From a checkpoint of a small transformer trained on Wikipedia: width 768.
MLP neurons of a small language model. Each row is named by its layer, matrix (gate and up: input weights) and neuron, and shows model dimensions 336-463. Each number is 500 + 50 x the weight over its row's rms, rounded and kept within 0 to 999. Numbers have three digits each. A neuron's up and down rows have the sign that makes its largest values positive.
Before each neuron's rows, "fires after" lists the tokens most often just before its 100 highest values on Wikipedia text that the model never trained on.

fires after: " |", " on", "On", " –", "|", " On"
L6.gate699:498501506532445514570529447543417468471553502531539491538414577541518541496487460529483525526499579500547569611609389549553519436466489478513484511537525474500481582527440535475491380548509521421582594504474584458435536523605583484437455494477412511544533568501435501549445423529534441451490409390557519533493463453452553464510526449424598604485497404427550421422505535501505514584431
L6.up699:575550390557496504532439508581560506531542514468460466447464499477497488482527553391498466515500525477478558395539421566514549538465531498530441404518530507472452543506412439542407474505476450554414549518513466447497392469521512499408464476567507494487425539585555449586500458452434473446521471579509487545564445578483533505540459550490464515513481505531499502477541498502553585458500

fires after: "==", "===", "|", " Player", "-", " "
L6.gate580:488477478487495492440608555534540498494498435429492504603438487519500499550575462555475556545502522542601443522518542465529471584534485594570461586455580561462515496638552438453524486415548529367573542426422513419487444574394557499499424523458453588573519455435545522640460570526503459465535553427522526567489592496504434487449523492474542571482534511473533462527487572482503499543517
L6.up580:391383504496542505448489500521495478538510443478459441495477497476480509435573563496519519551534532472498460512479450563455421556475567490475403479512516530422498541602461532435485407495530545465538543399471431423448501522473548456547502430593521608515482522388572516623501576538479442510508430472444458440479477543448426464462474493420432507459462506556407483446497511547528502477463

fires after: " ", "|", " |", "."
L4.gate592:480498448486483448517536488571504443556537501526551536564445542549441510522421482532510530541506534474484578461450506568556537487513482435446545568551581461533457605490579476434540450451599497493512636477508493527568516493515581385462493482519441490501520484410570477536574497590512468472559453517510485507594591434531426557424456403518537485533498466480478475569479490465495455462543
L4.up592:543465505555517431432554499462511504517462468436485475481498473494519397501555509520493577557483543615550561456510443403458561601534649509398528566457472536476601378432565523403512479447435481489393469456546477488460415430548559498469542438564589574498432503579476468641446462530449440443528377408440552484551415503534553496422458555453503473478506550542495448558545440410440550534514

fires after: " |", " ", "\n"
L4.gate819:512507455483513435478477513534525487481528555481469550438453453495533545523545481514581545523541497479526462437458509419587402454468488503446431527558577521515486534497463403526444499428544549473483536517527481432493433454510568483591455547478458489539553502511517404514535548536368527508497443474472442504432516525510586415493524412503503569562591525466449527487464493454521386466512
L4.up819:511530512500539450454530406487487591551453445474505515466486438400468484581481557541554534502422481507544431395444492453562470457566515478441439468504519592483544504435547502437405509480468502548509474528447413502486495543476512432577527550506497475454511575558506539506552502498570458536507481537437384553425428542520455452397537476531469497539546427406500384516549552382507466461465

fires after: "2", "3", "7", "0", "6", "1"
L4.gate558:452560517577554575519492483533416531516565449418503380564513523406461506489534548485415516454452434538493520479536527570462530597484469565521404443560513487434466528508446446499452444523559502453470399430472416523565477529551453446434563568485565417527471463540517530440442514519486412443537434592582501513497463493548416418506439457547483477481503350490574552459488510599473454523557
L4.up558:522482509469573412552446454443503402546567515503531544501430558511514560451419462483419423430513596592523502496499509574468532591540418433606517471526577517596482486455517490465521469492467481480572573430491436561502484401485557496493496453538451496468549502555538503488451526510456562565448511545439615340557430545452482456494468501461501594475503457467511574420501501492551496521522

fires after: " ", " was", " is", "-", " |"
L6.gate900:555463590558469573554598414510438490472535471594483524523505478525517460526476499507488604602439418620368496609498488478558440524543560464478538572490425472514586511546493556463464469487557524479510515473542458510549593559523604504475484489505393458566502571449466479480558430461469476474423485526507500499545559451554493512476516496538589488542486533406391511467509466512488510558536
L6.up900:502486498529398526486521460539453492553456493567553580417443495492555443527457480581533497559521446592541508429533538431470390545521533499462557463447580528562396562483474480516450527417453461576481529514557427514423426448490440430483473440392519626516525587548488420440499471536560510553421509509547455504547467464449603511449511495519477431548488580492465403467511437486441553498550

fires after: "1", "9", "3", "N", "6", "4"
L6.gate1575:478516553506565471384479548535600532514445515463523516536405489555525454549478525553458450482442413512426479475480521491512493524506446433486486521497519536482508563607469493462596433485489549445520538530438506448424496519447496522529504497477557590502448505596453518538396571408534421461497444444576565425461482564417463430459437440570468524431540427436458488533479472632448587496536
L6.up1575:519399434517625485520558455455525494532440506487509559410534437565444541557511483548481452543539523573410572529558518457465460502484562499537581480587519457533485443554594516514610455478580489471485569498481485430475527576514461508478529593603459454438534525551538597600499531495510526440493524538420468481409490446454484551428479462573475539482443505432482509570443444430503493496489

fires after: ".", "9", "1", "|", "===", " |"
L6.gate1674:553536502436467481554513497596487532534463428568448521415498481476440453506555497428518532460488549513485503480572475480500457501518541515410470508579606522546591531547518584575452452438479484526443494581491483502576593428500486431546511546517463440539475494423546497548518425592485563519475569544486523487519557474479562599519486474440561486562542475439457511481395396610513539456549
L6.up1674:493590523489561530422517525501501584528556532528416453525473569562518465473502496463565511542449486484481543451485497444540446559457584541506536589458507539570419541508522443576577503528456567502528538423396510452432429530508561418570543612520488633492549441477456454570400406470524501536487421403556487531457524406576435548522552526547483532422482524448547447556470447498430514436491

fires after: " |", ";", "0", "2", "1", "4"
L4.gate1081:507513440547479469497576487521562577503533395515503559541550503538492519539470450419446490585435566486549492549446578474488392475458447435542531552490498490520566492420447592494409417431521550576555593420506457492474518514445471467472479487544438515495495537533416469490554506499438430470570489462485428406479532431562555496616478490463625558501518456406474587517468553509450482508506
L4.up1081:543485524549535468534546398462498573490490444417550452483537595471468528515409527566447480533472506556444529512485441448428488525463508567546497501520500503475483520515505475592485432540493471367500548441613493462603550523424460530413511502456573506567522472576515499434490525492423484385484566624583608546474559515424549472533462495448497536507447424455485498542541493579583461494479

fires after: " |", ";", " ", "N"
L6.gate1534:506503526543488475466533489497588505484554430485503452529501493545448451582475528459474497568435506439397477491488506521489531572479485517567547524556504532534553542475485568503449429434485514430499492456490477454518566575465543391455515532416461415519446460511433533475414589450479455543502513430539537492582562488505624467512412475500598620530473447478600508492581519596553558578566
L6.up1534:495499566483481501515523563520459556488413562447421575486419430422428491546443508496539515470573541563495471486446405550448516503398437419497506450484489545518562561524483541460506509562476419417505488514447502515570505524535451522388449625494607517527519579491527473478529466385533456473492473568507532567492525489500517458499522509454417478548460462494483580535557616450508459566561